MLP neurons of a small language model. Each row is named by its layer, matrix (gate and up: input weights) and neuron, and shows model dimensions 0-191. Each number is 500 + 25 x the weight over its row's rms, rounded and kept within 0 to 999. Numbers have three digits each. A neuron's up and down rows have the sign that makes its largest values positive.
After each neuron's rows, "fires after" lists the tokens most often just before its 100 highest values on Wikipedia text that the model never trained on; "fires in" lists the words (lower case) most often at its 100 highest values on Wikipedia text that the model never trained on.

L7.gate943:522500520522512479538481494486492497525488479452507530509514522519547477437538472499462496538507495517504499524525459511537547513492555501486483504530508542454510490500480515512554501474523538496490530492494503500539519503454498479472497480497530476473474498497477489494525493464500510486461457550512495523511542497468461464490468486480528555475474504540479497474522485504515509477476527569522538487484498489499482454470511490462416544487517530501528479486496515479491498492499500531483539534534508519452446509532515503507503462516520501519506501507477482492473476535457523521
L7.up943:489484495485478472486498479514497515506501483502519498532521483499483493479471508520487512450505521538537542486498517544453493509532501514481501510507484520542508487469519504475487529518536488496506545521527465493529516504496511523505508526499493512525565531498533488529528489499505511479504464507462509461561525495504500527452490499488463516520505476482461499497516470503529472480517492507463480480523465426509525524517533479449501478479507483466476489484485529546505502529504522478533534554479456458479494508456485519524532524543512501512487469545485511528502530494515487468
fires after: " as", ".", " it", ","
fires in: "a", "this", "his", "the", "her"

L7.gate1307:483469469514525463529496520495530529484499513455455515540502531507522490545474475511496507496527468486513471481477500462515522523500466482480500505496516474522517483477476511485497484525476559534534507479524507512488509506534471494471503486503506529482522491463515503519507501538523506485575472472519492485490512503467509522463468507465451454495476500509499466514509492514538467486459519485497504519503544474466512509487559487454516503488505491487535495514513477525493494519437497510511518547548468505487477542485531500508469520515455537493449502512486480532493486492463476494
L7.up1307:464545485534512516468505542505501494467500510479478435516486476497512474488516541465481524470492494487461495537503482555472472487490523489512499480464546519462488503455524487526498496481548513506486521505502518531476533549499537513507544538503477510533470481524535499513538490528540506477486506484522524490502527489426502506522510527489467523483525524506516544509504508510458487494474520499548517492484460462542484495518489492504501480530484496553517484501516535493507484496520488491537502520471442545517504481503510495500484518507496509467448459528456512545518525497514499504
fires after: " he", " who", " She", " He", " they", " "
fires in: "is", "had", "was", "are", "has"

L6.gate756:518515513499498462510524469497478473499518527493501506505509511508471496495542532471539442523482481483496505517493528501521535465460461482532482479517505509475535509500537479495511487472509510507479484548508532512531459513459516516483478496536543555504549516455512533538482509457492477527497474502510467464530511494491462500505510524487487538483501482519505474513512541509509511478517495491495527514487475508516573489525532508477502514533444509503477526551520507493472508458535531506512488449503471513458490540497526494467541498495498464488492525511518475491456527482511509521
L6.up756:482473496527548475525485468493503535491534495478554504496520487509459496538495457503491520485530531478507549498454482526526505487510476506490527493462510499526497501500547482520516480559522490490514480482476471521507507516488482489505512483502472488485508469507503484503542515494515519502509439529504502523516499520514490492508485454496459494529486557515526509500524493512465468471516503464497533493531521481483555525480534491526457499482494500443521483520521537567502491472530501509496499481508501486471510506473482458448527507475477502543488479474445514572483518474519484496
fires after: " during", " the", "During", " During", " in", " of"
fires in: "the", "his", "second", "its", "their"

L6.gate1282:496483452474469450507513528479495484537517479463490496507551497485543485525474526460473499505503537494508520479519490470579495498490515488519487503487494523495453464489544498509496479531458465506529497524542540497529491504489541511479463475525502481484500425457507524516494483444531482479480536472496480490512541489500483479447486492465485524567496536510489490496514447528499482477540480507516534506478510489572488462485515504496490478530485480519533517498517540520529524524515504497556542414475452495492487507498512536463483512509495511515497514537469482496513507519518457532
L6.up1282:505512537512496513527509495510501447513524492506515494514542512552534488502505486496506500501557470522508515484464478515445494488489489503504503496482459529465531473473508453536495496478532469478510507490473543443499514470482515487553487467508524479499502493502498488496484492491491535539544438459493508511470503470526481505487521559491492500522460450489481545510506502447523476527503499526508452502504460509501519516438507482491487504476477497508513535489520498471510522452486470530516488487488486537493526506509530459529474524527500505507507499508465485473548544490512512521
fires after: " served", " He", " he", " she", " She"
fires in: "was", "as"

L6.gate84:478528492530489511538482509489478492494507497442463472514510486502530539549535485494463524483524484536488496480491506489483499528503443474540495458477455524510543499479520545511461491503523506526500488549485537492487504481487496460524502475497490535507490513504488519522520501515499534520529503538474492527480520589492512474539514508474527528543536446489501512415499519483483488473541500510493507488506458538503499477479516493486547482485495491462492535468458479502488488469531488503496450470562503503479484496506481487505499485511499545563510509497511484533529542528483499511
L6.up84:474469490522541470553499481501485468524510498488542476489504494477485511522553481484445515471492491523520531494524508458473529528476535443501498475444470512512512459518482479568513512518506466507498518504501562546478513494490489478504491499487461483486471501470473530474505481474498494535511489510493515497537504496530500462493465491488498506513474498492481523495492496513506491487555491460502531521506474477490457522506492486490501513510506505515510492449499526509498447511537526478520465491460462501486478486492466514495524496490520511522454507491515489520511494556475518516
fires after: ",", " and", " but", " he", " the", "."
fires in: "and", "but", "which", "it", "he"

L7.gate1136:511524450506490485512526486470490499506534515541467456487467529474471529483535528486450493484500525529478449483495467470470536495527551526477508493512543486560493446442545512498512504494507526494490520508489522484480463473518496537508506514518515504473500484522481471501506469506550488492500514533497505502494527456480501523479513473507518495514510510490546509555495537469483475478497517512518474534526518477544510531524521469483456484447521472487521516528502460515470486489524516478488522506508503505475499546471501561530451525451484517526498524476526481542492488508459532501
L7.up1136:486527531505495510478535481513491463514510481453440532473494499518444473476460553531507524561530508518496515500509517519514480495501495520470499498540454526504507500479509462512505499465487551500496500492521542484538492454518458518537499510511485472511511517501544516483477506526482536452428496504512541472482512526484505505522513518482498484494532525505457476475460475511472468477456529456494462547499496527444538501500529447497527452534513476559504476496512525513454528507559516506495516503494527525497525474529508482501510509527485512510507505560483499486510490465481506485
fires after: ",", " a", " and", " with", " to", " by"
fires in: "a", "an"

L6.gate109:482487490481498512509476473490446493503515509502493445484526497497511504524510493474472495512486504501513493497457492535556549523513519532487428486493474474511507471513476469515504529501528431482517500490523456521457489478496480490502487521530489478487487482470501515467485546482511530504499484544504511493534452465507473559517470540517543492522537534478542523509484530467462479518502529522494494530447473487523456532521516470493514536491519520479485511515527490508503497532492515462528467511525469574499489480493519509485484549565511475482486499522530463548499481519491503522
L6.up109:508466497556468484513506487504477480539525515496525460493506475501520510474532530505475469506487507548476467515529507527531494522513539462491501525489523475490473473505457528527493480513506465484496504492521472499495467484507488556512499491497487533540481565480507510518498509523498440568518506509485540485518494500482478505523521527499506501496487488466474481509483502518519534494515493530505519450490476486509459506526481475467527522467528535503491513535496524504540523486494512469539456564534474539421501496481519529503512523529532513515478490507500486547505523489492498472
fires after: " as"
fires in: "a", "the", "well", "of"

L6.gate963:478504494497487448509479489459507503527525552505517497469532534473548517489528519513484498470482489530455460502486474496468523500473524498525447530539481515474527503549472495482520499502544450487498471568523516515515504509470501512496488472473524521528447519514470520516524487501495511493452516514495497452499472485514496496503485502462505458525467498501566482507466498512488517474512501537517505482493502522524467460514493462457463526505484468532465521511510537505487510496509532536525530505524482535528469470442493497527501531499452515490444524511510474515500483504500473487
L6.up963:514480491486494488494499501481438487476539465502468496514484491524582500465510512550501479482472493464508501502520491494489552511479575527478495549512491512517478486484526481501521491518533502513505498503498490515475502509534484548525529508550519486503494479500516485501505490497505515490498470511505507498467499518472509544510492486532537474477492521495499556526548484525517520524544511515495507470470508531489460461525524455495511495489522485490481453456557491477508503490506499539542552541499533504421501490519517485502478536506503474528489506486535495538500445501490472499
fires after: " as", " a"
fires in: "a", "part", "an"

L6.gate820:490452489518503530465468529489476493486531480448498509499531509486505493509508514495482486507488502498502502455511499496522529543465511467512523509491512476500507507457476463493512561469521536514493517437532493496519491496498530484478515468492559486490539455481517468496481485509505503488523457484512499514529514473460472526525506475467524544449500524480511501478504448484520471492520523529532519506514517527452549524489529497515490527499496500537465530483523475504487465535522523492512492542471502466488490526542500446477523507507524504485493479494495477479485475489493499522
L6.up820:501496474476471472506524511496446517451493493484488479499498492485547480482541496488474513526484487529531494504501476492525485525480491467497560506505524509464487499465507473488509516462493515503472518447504509497496506515477474504462516545523503470470548505490518480480489484515487489527555479585480529500484499527482486492500534551507474505533564510520486450486469518440554476523515520512519515506549466486511515501508537462507524501485483532482463531547499472477481484541500481522509516452480511509471494508470486511527507472510546494516508502494497466514490492496507477472
fires after: ",", ".", " of", " between", ";"
fires in: "the", "with", "as", "his", "these", "both"

L8.gate809:459497518546510479502502482471513513529526476440482541501526502480477533500532500502524493515490492470503504533457490459488550546487515502544444533472534515538536482522501497491473532506472503516468545524502505501488544564506496498515516508484512517501477538479501490488511518522504492502517460544536498500508532485505522491470537505489520494487515525483552533476494488482523533508516529483525466520507486439509551532486499516515459491484500495524468552508516478530496493475509490486486444499528487502493479503518496474488542527557469489501460454504458529530439472511487503505
L8.up809:552470492496530495492512498494507522498518508498482475502475469475479445490480499506478487483499507514519495513478527525476540510520489518519501487484493500509496540509471494483535509465571457483490505523521521525529480534489506515502509511490464547457474492520493509517485521533491472502499521530511517530466484516484495518441503475514531494448477506480503517519517501557509521492489483510524508471492464447520528485496474502538495510509515498470546501518478505520505501453506481457486485469494505514495509454509480457482487519510498483532492493512512516484513504483489495500
fires after: ","
fires in: "but", "and", "so"

L6.gate795:483488510544513427533502507490463530537507552448499506492545476485510508505508547537446503514544498526503481464510475463500499501513533496484507496487501527450491486491490464491524524513547540483458510513513478508504479501516486508464472456484512467492543498506529518527504503498530502467492491572485523468492501502482495501477488527490531533537486552519491500487499472480529540483552511498482513500495515474531573528523530439505459508504507510505480493523511544482497484545509488500530493520542506472491472503497483500496473507519481570527461537486498489532498468520511494459
L6.up795:527496501483467486517537468508481481509515487504529493502487513514528479539535446445468485489481498512527519486502527475546527504508484514539527435500505503500534538486503475474508491499474467482508480505488534501490532447475492490524521522495502520420434502487481490503509496508527499475512527487492499482576479532462512532489517497500511493518540505520484490509505501461525469517514475506515492533494476493508498556485516503498510475540448526535501506439507479500488497497514490484437484500494503535489494472480493505514501479511532455472491523541499477490547483473532500522
fires after: ",", " where", " when", ";", " but"
fires in: "he", "they", "but", "though", "however"

L6.gate1053:491482495520488464534504496481500498471508500502480519460543458463536517511496557547488486503499501509519533474520487489538507542473458464477475508458541514535524531481500514523493495474512532474518550471486504502470477477499466464499497516541482530494522490453525468495467518537502509488495499495495482542507488490453479510531457504491487500490497527482498539464518512459484529477538545499532514525464537480514469519524511422501444543469492451517522518525475555508482538498519489465475534536502524523453495498488484487497528507536514515504468489485468470551491518518455515496
L6.up1053:517505492510515477470489470456478527463555534517522565501550494524518510490490545543479538500523493486479503525498506479538491514492557439494498464498500500553487496506482508490503503473491565510518467523493467470503495506518486522509504516509489500460523438497532492480483489490526434484487503505465468493518527543455464492475516488494502485539474485542465473539503477483494527532504519500483499502467516432518510464484504479491436532490509499502466498502473493486499501509524488517536514501500518472469495535482484505485517513536521503548510506500482503484501505526483498456
fires after: " the", ",", " The", " was"
fires in: "one", "two", "other", "second", "latter"

L6.gate263:455541489515512476496511497461446496540499520494556461495499527501509511511550499505477523499540517524481473485512492507513529552471503463506500501490486528513508481503501531501498530485542502503503538508508502463514501439459519469507491449493507464484490487478479527480477507523493509501515493583495492505513506508523494473534496486507531527522508517488526499416496502477533533488560502533512501494480465515517510457546513479470493505485524502534504502469459482483466463489521518494531475458524462506488470505513483502493500497496554515536485489508489477551491475555532518496
L6.up263:457519467525507444469455535476468525493480517496512475508505518499499535492512477511437497509531533473495497491516472497548519521517562447486513490496475483541485499503531456489538547484507518479482523524505489501534504454467464492527492480499539486491523526506533530448506511452514466493533504547499508499498521515542493481495468457526545510478483502500490489457485491528528520477533477482480511502486492516483455507523505484522528529484522503479509454486463515537518519492509485486526521543494499484481505486530499468536524499518523500520499480530487481539487474530494521494
fires after: ",", " the", " The"
fires in: "the", "this", "album", "film", "it", "his"

L6.gate1521:488529545504535488502482507459478470501462461453455511509534526454530488464508517497512500517495535540485492482522514516512468557524506458502470494538453503527447482506503489467513493483482521494483503503537563498505480466535495460504520485475511488497522491508464478504481494467537511448477503529523506524506433483505455508537472493463472491529484481468516504453478530507533524523521513545500501509483527498533505517502507493491452502544540507547475559492516498477498488515511516485496499544501519447500486536513496457501515502523512508502505535569447475555509518525497542469
L6.up1521:488455459506547465512494485496461506469479463455555478500530512520530514495540485487472487511514524494485524488482520454515525534468526442502537500540447494508477487462506468508522463492542521438511453514492497505523508519541502476490486508462506517523540518506557518496525479472515449532495473476491497542490553522486507520455579528512476484509458501516518485502497506496532486517525495496474514510497479495509479498517476478531473503477501521495484491500502523475511484525520513475501475475478493530477488499460495477532509520500521499488507529507499501509448513521521516493
fires after: ".", ",", " as", " As"
fires in: "one", "in", "many", "most", "to", "some"